Weights of a small GPT-style language model, trained from scratch on English Wikipedia: 61.4M parameters, biases.
MLP neurons of a small language model. Each row is named by its layer, matrix (up: input weights; down: output weights) and neuron, and shows model dimensions 80-335. Each number is 500 + 40 x the weight over its row's rms, rounded and kept within 0 to 999. Numbers have three digits each.
After each neuron's rows, "fires after" lists the tokens most often just before its 100 highest values on Wikipedia text that the model never trained on.

L10.up889:436485489481457518508389482494441483512536456523529557510435553480475502615555477462442450508448472459515494515463539521448600484527517532496466470456552513516528495415510478525509539441412448457517536453489503477414502494505574508516494474549534557497505454545484525411410488506531517488527547529561474455527473494529428545517583468520448531530549479538517441545428493437479483456432511560534509529457522548491485559495534529471533456505465470512562483510486490518475484503501513502474459502475455556538482465489489475457492519449482498510497486519568523540534480497569503554525543465469457563564539518485516493514497533450558488475428430508536563513427456485422534516477542486542452453506552458525507457520534505524504483509474547506473502460537636509505495585577503
L10.down889:514539453488464484519515493557390478514527516499471447510505480470490413404525482489553575443501523511443486518499510453456450484510548436527528497543470485538485514535582548484492425599469502444410491526502485527476476501507503512466527560459492455480521526416556520441520444538487477438553516481464493446493523514466484495423465504476510567508435490533487589480503479502521506462500443479582477517467496447491525503456472483512514464484541501463451435361421478477476518487612528443468445547481467477584511466507498550455496523480511466544496581508522526494515534513505436521421517454508515436451528516495513520548496456518489624546464600511472508516414546468551482467527498476537482504572470498458465545530520548443504545597471493481591522540477466518525398476430467
fires after: " |", " on", "|"

L10.up1389:498486500460499512500522448475536463469445547436484494558409506513542503497463521468470534471561554523535475536558529543428516472489430495451488519489546492552520543495550494485490456514574469480511562478542413527427479463511510483508469496454507495496457445524506488554486557380518394533645534499476556532507473532456471479478550510538428467508517561492468510438509523500467465503511437560443489482542485543516558502449488456434522498512538528489540452505470540448440422489471495543477470524540488541490511499500537428545520508553477467518481519474512435441529490466518484494520571510487493502531448516489559471438452552457484494507492531421453539494530523476490458509506519532475516472513435545479483525479542469494457506516545508497596519524514504518499484432465545
L10.down1389:423493488465487573456546390470513462489468509429465431496558513444467459597511449496435500580485507501474432458484470509479465559443444503428543505482572476479530525483506507477485526580528535484525497553551472501484507506503497568480500492488520416501462511492503541490490524493525501496448449539429588442558493496495533490554490484424571428473484459443529459509521532573437508513448482504571555529480528481471479509499471543462517613492512502509410462492478489484553426479494495476500455484538533489542518547475468445557472508515485522415484494508504548512536480496554487450429604442443523535527454479534502482515444516461535571532417481441398470517511468483532520459508553487462515469485526465509513493472445529475513520462498491553560470503454500518445530459521493
fires after: "\n", "|", " |", " (n"

L6.up1568:477492513435479503449443473459474533491457449472502520517522432478554452456517428521510567516486548539541411531498558481466552442485470507474463535464497471558467530522427490493567500480442390501522489495499536500402528577533435483451492524504522500498454485532464524462517450573537462519452580479522493534526492512477440489491472526520521440468590513501458522533478476498517515462503434517531485471450519581530505532495524531483531460442503485459466543521506548547404441502573509428510480526462484470512488461484483495470382499487465462498492511507497533490515411531511566585506558505470469486493365562487547493547533519559411453524523492530488516503455546523532531486547526511488497420418525537516508515468507494522481474531481428510544544506455507498479489454570481
L6.down1568:525486496476493519564498525479471537534551532491551547508578536539498470523555496598538543438530522492441502517535509572575497528456461459540451456512521472507460484508465512550516437502499516433512470516589391509502520468509481506511603434513524442521467531446567511500541450491502453445588496458538483558481528549544537551536500475516467494518452526532552504517471531515463505477457494442520445451473537393438541519530497523464464490429508520468496534434488550476501544465472474534537527479548505440532450522513402487513569490470393477450480514484521494589502512480527563553462550462455463526546447443517506532485516457491524455531497566435459554428452506500447470500478491548505511584529463420483524499549561545467444530483483503498507433463513511417592534498482532
fires after: "\n", "|", " |"

L6.up25:535502456496505526474535501512433470487440513546494450578482541546477488539458509500501545523435575555506496537540573489470523455558504533496580518461496516472517629559497531470466536472573484496463503499454481521498470484470514514550530498489512576526532552539502512575479478433432458535489434444471541566446549413504473543446541417436436500511488553541489481532447475476508526506490477492551502498478439486524504497446549543538485475421487520530512497474513430518524507577547502473476410514556466490539558481468472565516531511474503521528439468506487474457536513540414471520446489481550513468431472510539433409484479555517457487521432467555493527485532494502547496570487502444523494512480506543467461568544430518524512550525547494519514446481500521481446579467446506
L6.down25:515480514524582414508569506552480559487509517405563458503506482519454554488489386525482462496483492556481522491469484490476438477446536474500503430469531536554541459520467518545512430466492525546511482565552475529572473458532501423505543466468414625483470438538493533510479428580482460465466516472492514532580476532448433568536529471508482477491486478505509495442473465525444465476470501502559470500528530472485554481413524499534505514529539512488508495483499573514489446455500503472521498484549542499434524517581407508482429533484508545481465476459503490499515556460507479427427471434547485493458509520486528554593554511468534515441529505475502476513528491482498531568418526499489449510512492506500564505497451489544453509486429467497452461497477515505555598516537452
fires after: " the", " The", "The"

L10.up60:438499489505488455483420521469538552562478479459516510530549485519582482503534495465469466455509549548467539539503488429507465554596514424521493518458430479530557498438489411584461470495498509474513526521464539520565479531526450519497465520532473492447488530443510544464449450486551475595502485532475583459496519538435562433509538483489450441529526442455544471483486559459495546471541456543499522460444521491498598502549504548492497539524515576546537528449414543533466537573539566492517413504444487551478515466479598501436465490497496496535465504487468530510491539547439545557438465550490491530570510558555461474551519506467421525486488492517473458506474476517439470493564513442567529495447530446484456505473476523503509525462488490531513495443551485496504457637448508
L10.down60:477437465466552491533388460506495530492537517582529442477400477466486480527452491515472456509463520420575467512408526508495530559483511445513568495506462591505505576517542486568504550529507553499449479490475478537505513469456526512446487501503558540511533505575405449510496516429489507439540461514526451542469468495472432552473460503481504556480525515519502480521502590512521519491494486452457512537562498457466471479431491549504454425543486441469513494377414536477538543525513526491501551528522443521488444462487508566450413436471545506540578448552499512505494470522522541522489504471557521541472436491411548476530541528463545507535526467456481454451425500537556549532524477500467481549563435498556491520584545545477465538489459510520535547493476515464588588471546534
fires after: " his", " 0", " her", " a", " made", " His"

L6.up158:471538429539541488466514521461515528517474517476464489517538487557555457499556482565491542561526555445503552467495510505462531510512490495463425546533467502516518497517460575589473443448501567556464493504425475453415468468473503493454555519523516528572539546503459486509448500482499523495489515513470490519566480473526441455482468475546530468506454486548512396571491491474524522472521635564489492572472517491474569547518531494533590504483528510494578534509488505504455505464545528458521539459457424528456488465523459521509491514586460414473554572502424523502481465511508475564510498503580447457456420583526463500568477539517453489501480588488437533537525474451518480488538518441509531461478550546441526518460523520555433511522474476485542425438485543521558478449484463
L6.down158:508485505535525483547426489459448443515527541528513510511485501512565515478495536526510514420549519463530492562483409449517527535446540438489424521583526493562506518552538496447443491562552566480547465533486492440510521460522498539543492528439526533473512542480478484519521562489558509521510486425559495588440406447458483565479562494525575452486422466531547481513459500539500489481520476497477474539508474436488456552453578472458504483491474494512516466445481506533524543489473520540502509525460498433522501513451519511519495502465443405498408491513534483568534423520460530476457493538524495523494428528526433508495534518490583465443573526481511484572439495498540493586492556520534427501508444487490520539500496477540483444520519538472436535453495472486527473584521589
fires after: "\n", "|", " ="

L6.up456:462497436567536525453516463435417501491443533486453526480521482435501507502464473544492485506531570481462505441434461510511580546491514466482469452475489495462475496513494470480488495418488443463522460418497497500499515492470553532512497525539495490519452467427489456474522524477512439496575539492490479494502478499493531528544474488465484462557507494546440457472462506561579434502514503525526489551479462487540510538478440459513477498583497449536483442546515465550468525519562549459477522536508445511502549414443489493458526519472467464432398540525514509509504499456506472522478512526422504472518411550576556499525536515477542529476472450510536517482507533499497501510495535430548493504470535547540546516463511510535451466502556424487628526527485578562491496528536545
L6.down456:584498547485502476590496398528560539490501486569487425543495510453451473514424484485594550485514525444470514512504554584594491463483505532529556453441527461505492534435558520521509468507532510500530518541485521479518512587513541495505445497542514435552448415521519563502542463468455442495553465557506401561542513518496470615474494448526439528547477490504488395505498478504498486475511549482518499493539521496459522568526471491547489473525493477511552565509441485492427502531471472521543457499515494430479420544476449479497479490492447551448462501468475419509538530493538548526560472540433522558541493447580524533517510455560538533504492453474490518575534434517494481419495469510497575482467479477455497473475539569548550482421472434525570541503430487511480480594435467
fires after: "\n"

L6.up1292:482466444483514549512458454530509473489506476487509441472467478420499523470476456480466474483518532565496526448443573568504506530493500523487469503590448474542523522475502528501525523505452493494528509477501516504461436396478570502499510501469513468460631460484512478458439560505533464533509545538447644467528480564562480533558578507518463537457545470497419508576475614511548462475530497508523490468492452534570503530461469446455493532447585409458554457468495441543474473458501473546449506485491429506494455484468458453450526592511421492505480516488468467494506494498475537478470467499543504478499521580485541470487520446539449498552517486505452461435461507558472385515492425547487565403420507489564555502482527602491445499490468483479529529557489571498431510473450494
L6.down1292:505511571528461547448563503504466414448580515519440537501543539453459474460485496464490477462459487517493515483474487538407505523455493511441466471491560529469499417467437544517440463468444482468526522502516448434538507482492467590429543520427479406534503555442518485512452515485506458459516506529494492535537485526489440455443474505430494569482495492549503490515557551484512532479563509492493496562443482489541463544514505459517536447497569465503503490520443496513495473523554551566523424571468502472539433548507543544485532378519518507467547443466503555503442493468586510518436497478476499433500503505480510553504507546438459566461549462518542468494528524473554544507421483553475513396479472555510449565526575476544482452494485480495514505492460474484454488500560590
fires after: "|", "\n", " Record"

L10.up1110:599513525439467498572493518522531495503426500525525540511551427545484452539527594470494458557487525436503548447508531429515497453513488491488536538533539454530485433531514527468449477504460522444432542471512532518517490533497563492510478542452548449526477462448549459431431481463485473549512523523500452516457539522458511527491495475471561521650552472499502478501498458511458496421485468525465510520537474518470497457502508577500539476492545429506522479441507546480501478458519523455514443454513476484515503512522469530489464521529467431503561532561520551430542468467437461463515451507496503494558496457498516395450462471476552531415471522478459519501471530495532523494546511544525471447527529531542479507515556524490482541513494573510516548545377548453483445481455442
L10.down1110:480491359475485495480527465404425458498557508514557483484436487487536484492455475535480526492418473484485562521536545519553520552522599490470584452507490555569456450514580497533470522521529474497486475464381481486452518486458536536537430536494538488486474464568482484520598491449509502474456518542516467575471524480489459548479508565454525500519530493425515529522476564474544498442449556506530514537463556548503473500459437543528468397553580522501536516441464532529513451499524436501577510539501510482493485462479506489416469490443507548545508505465543484523490405529505431491481501568507499536491538522530527565504516439511433497503530463521456563543516446454486452509532483548478462552463492524510511477534441463502492489476435567503474568520449487497560468457433508
fires after: " the", " a", " an", "The"

L10.up1584:456497441431491504502500466479519541603503535505498452438527524492454545528501481520492500464398547458512467502447439474495434625474504555591507473497424518548531449540481486509423509426486483489469586540554564451530474536478555486482487526557566526535516596567489524510501517471504467521505418515435542478536484467487457513474484461575501485504504562519483496479441505547444511526511541524561527545502498527522530490537512464473608464474575477472454500485473578536476529476499529461490521475571432473494550461520436472510555524567478520486485536528474501538517511557541474519497499506514540434485438483473472498506473465466546530409514429485564497542509553519512514542488427463508455427466552548404495474601537565466460446467545481552424501533503464497434543513465500
L10.down1584:472468529552557449489491499433445518472525588410512509469479464453517511455443484545522517500488469431520456478495515534533465485457434498464522548474507477597453487519479542472537536486576442523604523494538534404513510490565491479621480471500461514521547531462493524501482455483545436507516552577522511473477505448478509455509528493516553555427524550490497487534431480492535532515482414553428564478559510484448551511457529505525502461561558514381511490396458546492510489542506466477501484455512532525502583531450520451467442459515574493569489509535528481476515535468522404530462443467504511536500514509450479578535454420456526478506537476579475452539550455527554501541527461506548550502417579534497590496523540471486486493513486523456527542510460541473517551569475452
fires after: " |", " in", " the"

L6.up1816:523457409460412465492564551509529539482511530567493522533615499529514516477553534484505530512539466489525540536482469474490482520542454570543579499507580461487497503521416477501516456499489546540463592472452476491496488578458530472452471526516556510504498438535491471540462441565524494534494515538488482509500530472463529476443512466430564485507547531517517522533525509482490544542499552610473527508465500441457503494566530553536473422525478482496487520462467494560485455464445488486551493550497439542485499529466497502492467501498471491436527589542509565570498467453446486456491465466571521473512477507503493428441529488570446529424485456486520580435445483483545552516577526502542566437488530459515482510471511481536469513620476497596531547490460472452489491490531527
L6.down1816:496497551593514542532464483477487453486458565464567522513502562450529449529580522506442509496503481497411569487493480559495533546490539524423466555588477540563535449568485514556455496569532484436476580512420476429530455520483509522501426497470564480433510525513452454551519525454574565498508546577495471600470504490518510491481575526516499523497433443458470456513574538559459514478457416515483535492571516512503486477444461533479447486538547552505572470572528475501536492510459492521534502486467475481500492444456479557495556438432580514472550521471538493555487507478467560505489534488440510562469536482449547484492526479537465525517497497469499525526497453532528513483520472477515430496455426493500503479528486520460465544440444503516516495565532566527428528517447493
fires after: " the", "The", " his", " a"

L6.up879:548449501571492497477493470461514471495458531545526545510577517494485468523468568480538472490552496480490503526504560484492477554512432513490474456535485499481444437501483467479500482529489554557486529475458474476575512480492464494451448526505536529492467557539512464512527453487510488558502572512554488515543491565522471581451488506458501439463526406503516452511521470524516522479411405562546518511542507467551479537596466497478496467465487443485553445488496443525518464510484475451533485539429443424506513459547556468487415438506518540480477555534546502526492474448530523541489528537546548416486520510507612489487475463552495518489542504480520466549478524523468471515457509587447473441485396450511522470594485475521447554481522490539564462403426479500494511487437532
L6.down879:474437479531441526537493520488511529502522523523522513447524514512462529502487523514488479441477446433468479510500491505550542507421580489537471531460528530571428521386493533520550469488494482492511412497475516531495527501500518474539418524582492456516542476511486487458524513490478451438514435534513474483414477477510452557522556519467519464419519495492547540520451452492560511399547566530514483469488556401513566467460463489431512493525579490479565468503530499469539435546503477390525510504407536558504489488530471503539502464442552493525549535507507465525526460514482515523483573522434485530469501475491521476514506524492548515573488560511471514489446549481512478507580498499502529483474418438551495531491568485491454468557524540396518614456480458477504558467504516
fires after: " the", " as"